Weights of a small GPT-style language model, trained from scratch on English Wikipedia: 12.4M parameters.
MLP neurons of a small language model. Each row is named by its layer, matrix (gate and up: input weights; down: output weights) and neuron, and shows model dimensions 0-255. Each number is 500 + 25 x the weight over its row's rms, rounded and kept within 0 to 999. Numbers have three digits each. A neuron's up and down rows have the sign that makes its largest values positive.
After each neuron's rows, "fires after" lists the tokens most often just before its 100 highest values on Wikipedia text that the model never trained on.

L2.gate130:598505499467496516511553473518528503495497547515484501472453529485487514513493469512539509490481522539565479518453506532482486537515495515451518464513539480489525482508493501497477478528473562500493446505532520491500485514476492531481456520498508563521532477480458513513473546500514493481472468476535519525511527485509546507519493496520468504488496472505470525485506497495517517519509534537497501530495470490491475465504502531485536490517485472503529458489508495526526501483532523519478466512493489520524515532464477516500506453503488499453505498516530498486453538520517478484447481526494526521514460472480480488503524539465491523511525497468539519506494502511505508538524474532496498502524523502467493484473478516474492481509540522499564549512460521484495491499544511
L2.up130:558496458528545517491518469537509512514507493491502481496489497522521475504506513483480509479489532518510507486474502507520508486515455490436498480482518504490511462502555519515473482482502503543461468489506473493502503538478449533457498498519471537511521444464487490488473536494507478497507494502501516493505515466532530529495501462493503474514511490506502530489503530467504523454502512501501529552523539496508505476511529528515515477483515490504483540517500517489545473460552454562500477504506488463515484537500527482543518481504470500511496492542512547509478518489531502529519460510477514516473503466529506526526490489462491514489510469469505541534517520477484521502476501512480531506493506512504491498431527456508481532524500534480495609488521520478510470509554560
L2.down130:533520466507481497547457472491553498476496495518504474520519517522458505508440520526525453476503509517509494483517476508497510513464525492477531505517495504502549510541468529513477434479479511489516516513456473509458518495501448503486434516542489492479484471505520492517498493526494489475525509512485531564463490506471519520486539487505508487507523459503509515490506503485481498471488483523524504504493501482486549430476495557512476504507527514504502519487510461488527459472511459516497485515503516554531462522501492510563459529525476482483489512526513531548491502475517491507513485536484537508506484464485472495504526473501497501539518490503446528509486513522472554518471470487501499507523510483484555488469526452513500498514486503471500529545439492519491512484559507
fires after: " h", " T", " H", "l", "ol", " C"

L4.gate348:509478495463459484481518479481493504473449503515521562493481557470533449476477504499507486509504535478491467500489499527516508537516521473523498481446464536517476503483498445473496517527494513494540527506466493471505506489437466529535458523541482522478514510458489486495518504494475523498508489535521512512514522491470512503469473474490451520538486522502473474474514501487513549480529528482534502443489472543489457510544451487540540469505492521474480519506490473499504472450541517492532460529529503547512485505509493511498509510526510491521512477539524481455527514458508478513474490516533480538507518518467502507525489526539536512486510508530486477491524502505529493453486531483506527482475489481529451536507520504473492486473554510471486538506532519511499533493505503
L4.up348:507483489476511478490531503474489492497457512501517513446531490495474465530431493519506508552534541476537415510485517485520542524511489510526500492460516540523492503525545516494454490482498491505502491499500471500502479524539500510534473483513501467491489538514518513475486528479494541466541506528494536503484506470499486502507502522452474527535523515499475485467460464515536522529469532481502503512524464504485515522467478516581521478496536443510478487508486500522502549511510509540537492512505502458499503546505452518513481503524454529523517500526511521529501510503490495527479501528523515475520490486439530514520533461524509500480485523553470489511484457509497512498530493523511465496484517480467441458489505476548501504500485499503540535505508489505478530523512476
L4.down348:538509524514501532474455492515507491497517508523480485522502531502527488484471473526475457515478508522540453482493488505535550504469515510545496543510506502514521530491499466443494477516485537510540507495498486489451491510499509468496469491519514528499497515476475481501523501511495527500530494497515490509497504496495529511540520470501463500487497536493529519452516517534468493497514491505489497497453490491573497485504500501475516551473452574478507479495499510502484500468521490522485492527507519513514526502477490519484484480543483503547494461517520523495446521551527489527529483504480568470536554495519526476478491507544502538501502489550463504538528491516535489509475524551496508516501455469484504502515501497597504526464500484468464526462499463498456470498486498
fires after: "e", "r", " s", "in", "t", "ab"

L4.gate346:546457497501519475516522498511518457496489501482483469499498493537494495488494477492522491534553504457521556530528507483446523513506454518478467491507519479514498466476474483497472497457482506500476483517504513534536481504492537492531487532527523467495497516486447497524505501526551500531460484516492543483499547453487513517498531512502521511534480537467548576491492508511453505495492475493489506559503493506520500499525498471531502440496479459501473440500452491478518514502515517467522507565494488553535441481503483480476496489506545470487494518533461510534474487491473457480536475506468480486514492505508444491512528504516519478467458509521504515476500444508496508505485491493514524527473509500496511484510503481484472489508499484540495493493507541481498457502470462
L4.up346:539497489524535533420500470516511538493461544531463526509508492516461494469520508515513499536527473505532524491509479535479478506493526506565495492491497480482530501454560448542489499498469486509508527508513499528490537524537483528544484478494436475472493505470519510509495520484567515521474483475545524511500531498453505473538455489477462511466485512503511524526502539534538477523476506520491461514466470494501516478499510527490535470478500512494502488495496537505534499482505484510478471474492476503518473511529485514474504512513532524462497523487482437517494479556505477518502507477481476491505473485499475479497493497501488459508490519487509490508501500551492495526535465507488467527467484530531522476521515486469517476519463476523506490450473508435477504511455511
L4.down346:519452474530507521470481491497535464481495505505487479531471498550520526451494474538506492520498497442500483475487535524523529483500498468508489478488528502481521509488498495445508467490443460537508539521490522486464527534519537479455494514521507466474521488515451529472526506502537495478525505481551499474551518548527524495508552468513514524539485520522504513488488554571493496501494496473509525520498482493474462502501471475463493489500478430485529505547505515520463529481525498522498520512512525501486497489522546529523501509505505507496513481479475497506495494442457495478506499452465518501498505517494500469514477536514536489512506493496542526479461472501499530479497535509479518507464467473535496495538496501534505543509479553503515469522472503494508435500489515
fires after: " is", " it", " H", "ed"

L4.gate463:537488480471463510481492485505470498526460527518490468498516514509524508549488478499521460513451482506494511475463507515502477495474501441491512483491513470525501484522509538501455504551550499547553490507511501492474497466485466523483545487506540548449503534533514495524491514532506514483466488515479498508478520504534511492593485500499493495534501492523478488464516511540489510482507486480472526516500503534503479512509482474501471519469515478508460527476501503490520498498539494499530514480482524489534504483534494510481520517469475463482470460463480502469432472523512527516512524509469487467521502499525491526497528498495520563456503433452487478521447496482567475505500459507515485502523518530525496497496486519485536533493464538541495476491512501484527527481528483
L4.up463:492556494445529525454466502505450472495484534499512491490474513518555428511491481502515511511471541494486480520455491532524505509535515512477504507460557515555521507519499526518477546521530499538526478495532524535547504500456537525512494529479483473518462480511466514533518479555494491509505495500499495448486488516513495503500500492516472516514499493519541547524511570509514518523518526454453496504489522542549469513490475500491485441529521520522556493468522495480496443500491485471503561496516521512530489472501466514545494480493506486495514481528454503468464499509498488474504488528475507498479475474482476489489469486515490495472509460505478500490506515489498497471480541525530447497507514494492488492526494515506511490465515510523506476459471504520500476471500470
L4.down463:493519514495463491490524477556517459478481497522501481510513492466532532503532507510513475488515509478533494450505524496511474498469512494495497453500507506501531499545485489520512512527523480541512529465497523524504459520526484501499528537529511555498511507495530490541498506490495477476492565468476525499463477469499529528567486501491502541465484503505502494496517521486490497499499536501494544499490446494478460495471497533550533503501511529503554510515544489513523524452502502501525497480515504517499530479484538475484491490507464516539507527467504448490466570503544554538524492482475514522508502515549496506491530487516511488492508498554506532552506517532503514522526491531501512470504494520440546490487516549488463559507494477520466487488499524508542507554487474
fires after: " V", "v", " W", " v", "w"

L3.gate223:502511469469472529492493506457478555485515500518500467466462489505471439505495506450525474468490523492525479509528521532468490498514462494530489474514495526517503505469463536507545501506497538482491518516505515513484518510535488517485532448504525500523520472538521546444470518485505514504484510472476454509464537477557549477492498528484522527494523497485516496498506540507452515520509500480471519495476494451514562528470536469501490452486484530552497519520467495507470481473485509518502469506478442500457472509495494478493486515499476564502514494508473464498518517576466516500492510488541456511531507478505489528484470527494504501517507466469478535478481453510498490502495525481476500502488496471491511535532503509530471550488516529525535456487498501495504467516476494
L3.up223:500485470503464484482474526498498482500525507530506519510511497464482484495502460537515498477519523487505492532530528545479491526482495467472490465512512466470507519500541510497499509527507463495523498516493507492488492458504497447523455506466486484513476511513482455475536507546507501530507506499493512517512468484527505480460511482449480449550496459494481529530498497450528518507491494464510527509501483521498525498524475499483512523500459488485521498485542483538525453505453482501520505486476523493520500501538531507499499514529505495437532523556475486462547499512464442453502531512465512459528499451525488517527514526510515452495475464465502509493494501521550462423458546527484457511484521492500493484496526519544497505465505489512508552530524533488466462483491484
L3.down223:526483491500508453476494491465527473525491468474492490531476518482472517500472489532482525499535503536489486502517465506466506554489490532481484482497535524479536530484521493489473497531521475538513480511515505485469489475448533496493472479509499468514522479487485478497504503507514490525491498469496513484506489452481470464498465509455511495491505518501489542480496505521508532522485553520503495488539511476490467478538485472494521519481491529528475486479465518522513464544456540472498461474522555520514533498541519511459513483528480506530488478518459477445455463517497527482474490517539479434512497459512495515451523481516500515517506483518542506499499473506465450505483499518490462488528530465512522477503478514497478532557495513464462533519530501425513504556454508
fires after: " o", "b", " O", " B", "u", "a"

L9.gate91:515467512481498492494458489494506476512509578546482481437476511476435490493457516491492544515473550531485525465492483494486502535520504502488538512542485527528473526542524462552529475479484504488483520488507477498525482509492510467480481480510494487491499508479496512515540480519506446529504492541513483487520498496492492537495507496526481505517491515518519480453451497469519526455497492516519496514492472518507536475550497457476530446516503528465475572484512480459495501485500526455510520495448476489488532481508505506493501454500507538484507517510533527538489518527485532515491516477464520497502509487487550493455491496467526493475476480537525450506517503532488461501527503482495456503541475499521481493519508499501498494491490549470483460493524545507482459516470460
L9.up91:501488484510523524511502509493484520543451542489471477473515505519501485524491493501529487466462527512477515471476492493512484505520517510501469545501471507456492562508508444460527525494516501482492522458523538504521515527547481508488455509456594524532496467473489517484519489543479497507488488506438522513456513477523553535536521483506498493532442527495461488502488456486509494480476501532509474507529448486514530497487548505511491510531469531546541523498504506528462493497501502520523472519512530439516532488524524522471501469517461508532519496490494489487487458496513463518469538487494483495524480493475544506473512487468514514494501492515549498509525515450526524509521473501462488510461471493519480498492478505539515478540476515476514525507503516503522501457482519
L9.down91:493542504485541513531540488519493467474515497564466487460506475477486465497491531470471529482451496462523510478512445474496500483517517437529474482511496531494519470438552484480472474464485522505524495455507526535493468501498516490502520459528493486507502488538469485499523490474469486538475513483488473508500533508535510497488530507504490514531487518523484461472520508520506486469496512462486497513522463464547501502473516502491466502513454496524461515485467466476532492482469473536508494467539477454499493463534482488504522494515485517484475471504459498538508473476469501510466507519505473508523528480504490491499512458498557483511521470501488491477486466522480538505468497540501512521537523499463507562458499549507513529524542503462491517501457484469492548496523495
fires after: "in", " F", " f", "r", "f", "c"

L8.gate335:456546538498464502506463524479571470521524522468446485536509480538478517497489497462524429486467466473483521476477556515537504518485529479508513528486507551510517441426500456497526487497532459521485503545492476499511514518507514498499538461541501487468496484479515485517497461483540465516502516514549520469486494474503491467491499497489531495478518535490478506528517497538456490493501504513492455485483503551498480509490490494536502517503481506532522501487476470514519496482499537542514482532509495534492498506505479500480519507546522520466500514477472482465517510482499501526525486448505478528478467504482556505473528514541465468511484518497511500558490517510491534528535480458488458487472468475496501501490529503529498486479529493525539504506507486512538482514486495
L8.up335:456515482509483511532493473471518498501501500465511529543501500531447546501537482488487477489527487483516489488491534477508532521460529501479502511478506505473555484438518517506496489529479510500527499496471500502498544452508561448515519544514522536459491522478504449527503522498530531479528503519525469499520524478496523497486498496474484462470499431453520517492479488548452478509473515542486480489510497510497512493527470453504505496534471474523534450504461468493489491521497516470504465518496482569473503502512482534537488550526499509505505452532485521545492508502511512526508516494462480502464481473489489526464467576526548473528492491490491498491536503509500493531486464544508509540501468496531492500495515504502509497501466500523481507462502517466504511529478485
L8.down335:494509504485482501492491533471478465461507512493458494526526480532495505530531456479531496483491489461510522488509485520538522479490502459503480477478455516492496510466435476470519480488528518533493464480501523525481591489488502451485460516516532462513563520517529483505523512517536457482541460488525525500503501515474494498511522457495489484526499508508513512529475479507466531477502507494495490503484488552557560453491525523477506502500508494484514490528507488505439513485553502512462522497504505555507479520480473448535491506533517477452545501484518466550559474485494539496496475532477508499464471507499527524497472488510510487509477500461526481526474520481479474509513471519499478503511457489534504483508522503512512485512490495532498539515447520509481479515481524
fires after: " s", "ed", " the", " H", " and", "ing"

L10.gate32:516463479500485478505488506503556465526487483477445524491514510494471499498498504535540472500524483497525483509481544524512499455529480539512458488469507493498457496509503535509504503522490529519516513491499499510486532520441514527542491483497494444513465507444484499518485481498497465512469501482473530524472540503504488535550475485544530504482478517484502509540488482452509509466496478463550508496510514538483465478556469488504467562491454533495544482518523525508532482556481488508504516470456521444501509500497509501463521441525497535443546473529494550499500518524490486476510493467509451505527519461519514518512481515486471494478514514478526516466465473507458522480544517555506495502499488524508478494503495499482501516483520513525490531478518468474493511509477493
L10.up32:534443487519530550556479511538504462534491523461497513479527524528443475494506513463507485480492446529499467471512499498482516460480496533489480468502470542541520508511524469476498488530512519498528450447492497486506502563506501464553503492479530478550498510537486493513508512475520464548468513491502498495501529502471501501488506540504492481517523530489455501529484467500497483504462491470475454523521502522525486458499482473467509521470496522473505461495505520504502553494493506521519517499460478473499544504481505476483499480517532467515489475486514504475527500508492462522491482499535525479490457518494498500494495518510518493467486486547512499462469516500492521489434493480525510500505522528539485548502474506498500496452567533464494540529475490558499469501482529
L10.down32:530504480476540517504487534477497498511519480530451485493449496509495472498510494494508492501496530493515497514546473495483481522464558505467498515502467459510491491526495502487490482540489488543502490518511532519507470504513514508484470534496526510487543477492506493539501533515518512484493505473485472508486489528480525504487531459510501494505534537422494507476478512474461496468476456563546524465446455523532474522494518476487515515483525487492540509481445467486490535530508484517489473503482528508500522517492535487562536501534566519481523479517490438479501555517535463481516494481545557510507500525471537489511511525500520517512536480565458515524483475528528512513528480494500526481506522482507521501491481534522557475477513519464486519512519468495507479498501482
fires after: "g", "n", "v", "in", "r", "ol"

L3.gate380:492484506517514491483497480493517519517502490534474477515507514499549494499503549503458532473508492467491486523506490466513491518474494479562527500501498461508474498507477521487516483500528534519497540537531500479545478482499502531499483477533491495496521491500535473509470517507471520473507476550538492524504490523511489471482494512524472410532491558510480564519506444474510504508490501514495524498519531549505480504475492528485456485465474447473535480491484496485496517478459487552469486439522478464504486528510484494503471547506552522497513518501538525522527507502509491518511475468466477504495509503480490526532506540502460490543440481446540493548494484513492488504543524499513516517490544567529470479534495515481497509484507503491516515539498502526481530500549499
L3.up380:520504478499454465451480530543510507505493472553474534523523435480513505486544496474564479477489494461470520520499509497483502470481456503458534538509488508530485485503478479521487458489505492502490517463458494491491558521538492502496508508471493544487487459483510496492480485472535500529519500505535502492489485525499501514511494468476508484487457488493464517513555482517463557509480496510482482441481504487545499473494471413537446518523455521513497486491472483499510501504496442506503499519541492519486504519550495491487463531499521558520514440488461516502496496507540477533516502536511429518511518471475473511489492506482519499505463477494494516460471473485516527461476511494523492526487512463507489495472485522500501520525497506525501496510516513527479511475489483
L3.down380:496469450494484467493500516513527538505517433537531513503494502473548486514547536519467500466538496483507482491489504531477457489554521478532482537454511496482513518475529515503502475483489489526516487470505478521505499500435531458511466490525504539493510499511491509493501488522477506485496531493539510513502480492542543480486496512460494491544501501501455473482528481557512509480554500476527520520470505519535458485496454464493449475502490476510516495472522518515488482503456499503513510509505412511462523492504460516496464486504486471515492524528450532549557482467527526493527540525480512486539508540479493511534491485489512477510497488501493455470469506499509490523490522512499464479477481532481475513472486527483533505502497455489523473532483520479534518457509494
fires after: " o", " w", "f", " L", " l", " f"

L3.gate452:531498518517525506461493507520444517514531526541527471448496495479521487500531515475479514505517517504483489544505508517470496456501514527478460483538549538554495478496513510509506523459550469507506521488495527512521476484498496531464520507508509513462532478500480509551523493503522505489532511524529491482527508518488527535447499524507515460542480444545478477486483492504486497559516497488525525525493477492463528463490479484529537471496514515542511491489463512493522512513476495504509523527527513521508483555523479498475533485486541488495470471519563485522499504480494542489449490509454516502451536489472516457514462509487533482497514478473488496468513518518508522523485515476527504507485459470535488468505535503496433525492514512471548488555493465479521485487500535
L3.up452:526478492489462475491508506481511513475537481519458507492479484471503508522535515484471511468500503540520477490492523515495493484555524496512486472516519485511509517523563499547480470485495507553471501510520506531491538517502489466513529462485528518505538487504518464512503465483504525493483508527511480479513485525497454537491559521490438455539533508513511550469492529499480477464538518505459521520543481426456489496482490485509484490487507504478468472476459504500490523492523503499530449510524508549500509551506457473481513482469505484468547484489532510505496511458494482525487493497476552509514467486539519456491491474502569506524531535523499500533510495499483487494502481497535497542501548503491481493492518555482461504480507504479486544547477479525545520485502524
L3.down452:520550501462487532534485465487484484517494493505547505494486485474525480502477479511509497491526507525538537477490442511466520467503510487515531502497436466506535504497564472540511499443527472477503459543476477510431490492525490534487473499535504529528474514541490535476479508520522523500515504499474519472534488541474563491462463496482501520527498498530526496511490493506495479499500478512497493526527510481491526503512485492518491539461544538467513491487512482501527490523544530538518495450524535494496459522472502526536558532510517494507523510499513495513524537533489472488504501496472543483487485483522494505514564494505533495489489489523474529507505512506434487528536479506453455499488476509524497457482516474497477458485486494522473534546516474537509479495500506
fires after: " C", " D", " d", " St", " R", " H"

L11.gate12:492490467505552484469492524480494487510477540472507518493526457515506500474487502486493526467472536477539502508500494485532513451474492550490493479476541501467467490501490472513519484522496514512496475538492526460475512503515429457518521494522491516509493519502527469518518516489520500564485506480534505452503480482535511526510471482517509462483546576480473487525511507476521465478518507511501489540536551481509526483498453514515463474503520482573524455524477495493484464520502457529535502472504461445496482514470481525496513495471477500516558488497480517481505511535502484528502508493516517562520530522444486514513491494472540535475474491512471441523496509493504495485552488495543489518492501472509505488543491471496475492500501524508513484481472520518453493533505502
L11.up12:539534487481534497444529475499443487475493516438494479540463514476554481462532521493475492515456514486468531476483492487551498505498508578522490482499470526497466498519497503485494506489503498467473516516536446481517494521504533517526472533538403504488482501529484514468503493521491481509508466482525520500471468525503479483544497442496512506476531469499498525506536489525472482486511481505507489513510517493548534461495472488508496500490526534511490534509488475478512505488492504502534529482508509481512480519465517538499494506502470482500515492477468547463472542522467455509481491524563528536484509541486504528533496483509536533522489503526494481528517555516466507444513511512493488499533513519528486451514510551529510517478520514488501503506512496493491482496509529
L11.down12:519512536475531493501514498499511485471491504525503494503504510482489526467479450494503442511479527460494522505500482517454554500493484521488511525506477497533504494504451515476490494470479443485513521472480511498507483498506466470484493483548486459510446469509471487487484507493527515519512499504514503531505468496503506515523487517477522490484485536471440549517565486455498494522480489537522508537468537479553543443539483509525486517487460470538497516478551500506528458470499517505483513500509455494520500517526503485569468506516495499484507461467499521513449488507516512480495489515510527507486526489474538510487481480482533506486498506498474479516504494506540436524496512474533433507521438515469542491464534464462553507492498494472487514494475516453477493521483504
fires after: "it", "ol", "b", " v", " N"

L3.gate232:540470524491476515481471492508486493500492523499493521533456533512484496527524494489534504470526496482483503534523520567472504470486478492486551449503476486493503488534482517523537489487511467474458519492592543470526487490518482472513503492472486506482507501502507551516470503491467500480476499483479479545474513516510523496498485483491501535484492481513467488495486535499504531520498512481562494472519509451508497529489490439508477490514499468497496497480534477464470494528493520499506509516486522532484523507493478510473496507497486476465496470506476488522499533502518541477452439499512464531487507520495539470482486552479479492458485496488514508496532432471505503563524547513545485475490441462513503483502492492483501482479536523561504482499495480513463542439529507
L3.up232:476478453498486494498480502479494470515445494499509509478513489458517455527519470468542518480510509462455491470475520484489475481477484462491520488466496491509491463475504518488530532483494473510516501516504511477500480455521483530541512504536471473487531521499479516544503516458497496492511514460497502510504501523501490502512468480484511448526494474494496478531499554454517553512506508489500463508452489472501483475517449537490491505490501529461503498491514519443481468507457506542524501502523528500545511482526486515450481498565526539471518475467465461503510495536542496524499480485472507488443454467513479518504544527482501481489454464502478480526528489464509544534512501504507464482509470508464495499524497466538461493481528531541536499521473514490486550490484541
L3.down232:494546506471512478501540475506509504501525515528484502484460510495488489466499516520476498512509520486452488459505498503501512490518523468502528499519515535488496508510510493492490474510509472520523500476515488498506462490507509522498505481507500477479516509452470459482524523523495443482475527475519420522477519429474455456492518522520519513462493516509496495506513545467437479494521508481509534497501479481475495438479549547491430489486506470522456517459476536495462491485455495513495497482495499536496504459509510503495481473497507516501455533498527510484482478486482515559485504493453493450555504506487503472501501457484518494535497474472538492493492493542521459485471510503498559500523561467482496489460472487512503535462521537455530493517476480476486487536520529
fires after: " B", " R", "b", " sp", "B", " b"

L3.gate79:505459513537523542409512507470517554488485490463499517512475504492493543469465550485503544489521456536499517483545525482505498522507495479501521464492509528510488526475476480522476466478498483566497482523493547498472503489502480489501523515500500505560473497482557463524486499479502485467478478484483492506488490489441488525495493479520487488548551496504508468485463495495516515487496465445498517510505511494530544523466505518534477522499519499566437478462515518508556500496499512537464469517517503531518471522501459506477528499502496466476491518512506516493511535538515514518553496476481499507511495472505506520477477541487499524468494498489501516474470511525477563506499505548503501476548483479527456493467514530509503510496504474522530537502484489518491503482519469
L3.up79:510469483566509504494525474506538541488507456495483531480523518506551487479466491513492534529537493532515509512525524467517550526507512473508501490496527525520463517484503497503498503519504496480439435500503502514496508499541507487493496506485472500522504504511501423504508507491453491474466535515481502482529505512453475540549502469495487473489530511508510499495510466472469436519493428459471528514491520504528538544462468507517478535509517497517482496457473525496524497469525446535480479532496510513497494515508455442464511488464493497478481495520508482507522507482482500479521473542495534560495463480511529465492498487519460529495508494500499451499504537507475528462496561482511490485464474481507481475511515506475493516501502502532481530505505489551508474457502495
L3.down79:538535483476465482466473480477533496463474482504502477540501494509514531502469515522546505504527489500477514502507459493490487514550475468517489504486476503513523520474510517482498469540481499487541492517449462509506501511505517518574430528527499489474476485450494493520496489483524458493496512494466492511483451519472526472534497535484515495503439492514470542497486504496467471541479489469468490484466480452519534501442530500505501527503503497516498481520515526478528481501519437507493463490491496475531449528464494512520529490489473503462490483483471505483501478435509453523518510512524557529459441500492550511499500475508529512461499501508526557480504511559487511517493484535503507503526490498508450469487458534490490490488511475511537514492499502527501496498513512
fires after: " h", " D", " w", " W", " st", " H"

L4.gate405:530472485515489527506495529530504453487513536425522487542528488489535518531484509453523504491528536482500486531520459494514486518500468459490541513538506427534492499493496523473509534544509508521481510500543494514467514519482483490533505467503514509542518492481470502500474466487515501463464515495482518526491526512533497531503483477486505534512488473519506515480533482483508489513493516513511498487500529506506490485481483481532506512521469512548534506487499525484475499500539477518517493545509459512524448472527477497505494531478487505502475549530488517486496511500495477506541539525523495502534526549497479550493521530498469474493480480549505496500489547534488488517504474415536487490568570510460528516490508522537480497505546478502466513531484461480501488542520520
L4.up405:557457492485439509514522481506535459485457462500561504481483563527522515464509490535515526491504484504487535525509471530468531496496511493491506487516508500503536496448457487513481520497496485521534512513476511518461511508478500522499477504449479481512490467493506506488488492486495500433503551538505500563466491480537460489477498480511472472519540494515501522522511497500473500550478505486523541527483506487504484493490512518541468471528495452487487491511488499497482490506513470487482484478455530538556451548481464484509495522489515467457464494469500493518491501523524539526482494527494524445492457471485511483477480492448482506518455467516476499488451494490501459473544484501500502504478541520510504525510514451532551508506490491459481499511498483488541486470506492
L4.down405:492504489512472519469480521511516517452475478505504509492492468462499493502469506477458521484486527467515464484506507535483528472545498483475473549465521465462499511480561495538516522490529548479507525495500505471450509511501481504527400482492509510464466538484471497468480489503497488501494527603519481474500574499445485470471482495474512490486503465509528475521496500517523522530536509526460518465455494500531492504503511549495494493472522494489483484526474521503502477488505452524529500528504456526488489539460510477463492497540486487507537488497491534513507488477486505488517551506475502465499513527514475516504491473479517520496479469483512503504479480522485539509461510514506475509522468459526511467492504514496504552496504480532518502530462530522463482509499505
fires after: "c", " L", " l", "il", "o"

L5.gate410:487541499519552509491498460481484525508522478519521492512505476485445491499520500491554512516519454481513497463519472506538490502503544479479501468497510522494446556504500471477489558540533498509525524472453460526483486530493433505473515488502459507504504509505475515488451478462484508529476506521491530497507475479532466529513489475535503499489515497508517484533511509506520484504490505488478523474499509535489498469496432492449515525503478501486490437491491464498457493467483483521463496479491504509483530524470471478442482532542513477471508482499519494488518484510462480481518470493524505532507562573510504497495492489487493541462497483509501480478483524500501471537499502491528513513530531527493459488498482492507484504447510522453540556486488493454484507524496444
L5.up410:509477500541505522525524524482466525499482517465486494497496572505466453538491536441472490520459538508489542493473494494510532499482523497494500507516482489481488482519496480531535501469508463518520428491485496472515506513504503509497517487489496501480474496465477507471470514495518511548480538488521444521540525500535544510517517470517556507519528494526511449494488522512510508515497524521537492493456521437490509455486489492546500518488482506509546521494523465519501457494486527508490463508521554534501530477522519518465488491493508470501525512523521539487545485500521510524451534499459543510487498565521462522528502480504499496497508508487528512490517541467524517512507538441487510468514521508534518480525530513498508494517555551491502497516473500516465478500525467
L5.down410:481512498539493532565541463482507526485497481458515508538503525500536474513506508467566509515489518513496520525520527531488461494461495491499507505505525497458451475553469498503427535521483486505522522497492471479492483498499432543547486505483476492543489480512503499506484525458511474533480489505461513438498512474531493468478549481515471536482520475498527493505525488548469507477476507486483525483509468460475467518480517461484509526534470486501531507473508546534513510489519502463459466544473505521514490510519458548537511525480484519498501515465500524505482509462493508484492495493493515484509508539534491506446542483518505535487477521500551466458475520521471503472531514495533454498517511509498503487497533525496519525463498504529495521464491487477477519500503491
fires after: "o", "at", "r", "ik", " a", "s"

L2.gate247:466503468508476511489512544513509549495476540503490480507486523505494478493520533506538513535454530519471520484464490468531490483529490502514497484506496501478468465510511521508519482508443508477502528468503528508513488502494500538468495515476508508519507484467531522495492490515454524468500480497489482522449514483513519464538490490484527519480538506445516482472514518468527544518522495522523464440553506474521537502504504480511518517484522473483485507538484521511534503513505495521511480480514518517522537455525534516480489569477482472536492529463491514488456546522501516498503527483548490517531473521525475472508511550493510475490496477494483536513433523515514493436485441522507465504505505500495516486461487458533502510521527466522509482458506510414458478511507492
L2.up247:467524521433448483470501494528500494527435558491516493510519512495530451519525531489548500573467559483454499463514488505546464475494508489531480488518487525505459506523496545502483509515497499505476533475503471470518466486523491478509468536481506485464515494503501485526486491508467544463523521499480475506458502481522518491541501498508503516513515501493516494520491507481578516502512510510474500511537502509516516533496478511475491506534516420479463509503514488530507528534509505474499478480521511495535525462553530489514492541520532526519466523492490509546485543537518493486509540521537495543521501501514485459485492523499509534481471432491483508485482475454501505473536475539511469517511492502487500470484470509534506523508512533504497497502483510485470473517491486
L2.down247:461504518468488512499470482550538482448513502480468447561534488485459543520489522497549487514496481503516493499559488459484484502474502497512515540534495491541517508503499505501487470476476479478552505542516486502497510551488473521564457496494504519499510500505565460461508485484510535471507488457514524498533494438501537502556474520476502477496501543467546518494524487477512487524556459489504477466544492518508525502510520530485509524496507531513524505463494471472487501481486489526471509497492498516517492521501446495529487505513481472520497484463470519499503506497482529488511489523490502507506516528443490482537456504465512488485517485524520527496480501475469492482496480498489493483493499530516462480458511528494505520479510513490502532495459547493492509504504401
fires after: " v", " V", " St", " B", "v"

L3.gate352:530500479469530491494496532527504493512463497528435527514502524512513463468572545517525475502484526433458511519481519490527486496505517551494514514482523498449497496536505540507479515537471453483519472499491490475506471494529501513490454541498524522493484553495487512524533498500504533500519488488490497503493488500476483540537509489503505488489467527513498501544496516545505511517502536521466444497485495497472509491469492506514496470484516538482427479528502532532456499505473518534489462496509530500508527464484471555490474501477498531518457515460513474475504498487531491497510493489478510526505495488511461492512509546426503525478501493519477500476462500519515516461488500526504460487491513458447503455490461481492457514480502533522481518474531469461487457479504532
L3.up352:495513523459514497542509513504479481477499497501494479469491472505533481517492527518530477532550523434428532505521490544496514531509568511558509511509484526500501515512502507504514493498492515482546541486524484470530496491523479528525506526512509499524511550472512512526483522540513512479540497442484519498513543477510487529523473532551475499552539543491514489520496509475516513509527470521502453502487496495497484494489475511509517487497498521469492482503477537496522478504512466510479467519483520486536475515519507515474503480502494472511498498514517501507499527526486482517484430521515545504521496470497485460493440516453492486517540485496500477490479502537533524478514504451506473493534487504482472472512517525547456530480503522524483540443523458523473420506534491
L3.down352:503494470502531528526502512501519475517539518507488476527491505478500491483512530510489474499509495503496507512519530504468532531465515509515504504507451505531522565516550516493519492479502485516485525465509489509532508545470518517523505500535518560446511482464498480517524456515531478498463466518484517495514454535462487544529474518527534486518453517495510513547535543469522502532490485521498528484468463462521501483517494515532496480513495478522503508513521500525528501502479493510472485477498530476482503528529543517519487465521456491514499518489490544516438527472547475523476477551503515545501500460458525475503494501497502493521502484505568527491498541555490537498544489483463508501510518497484501473498502512503508491523492504480415515460497458438481471461501479
fires after: " v", " V", " l", " L", "ens", " N"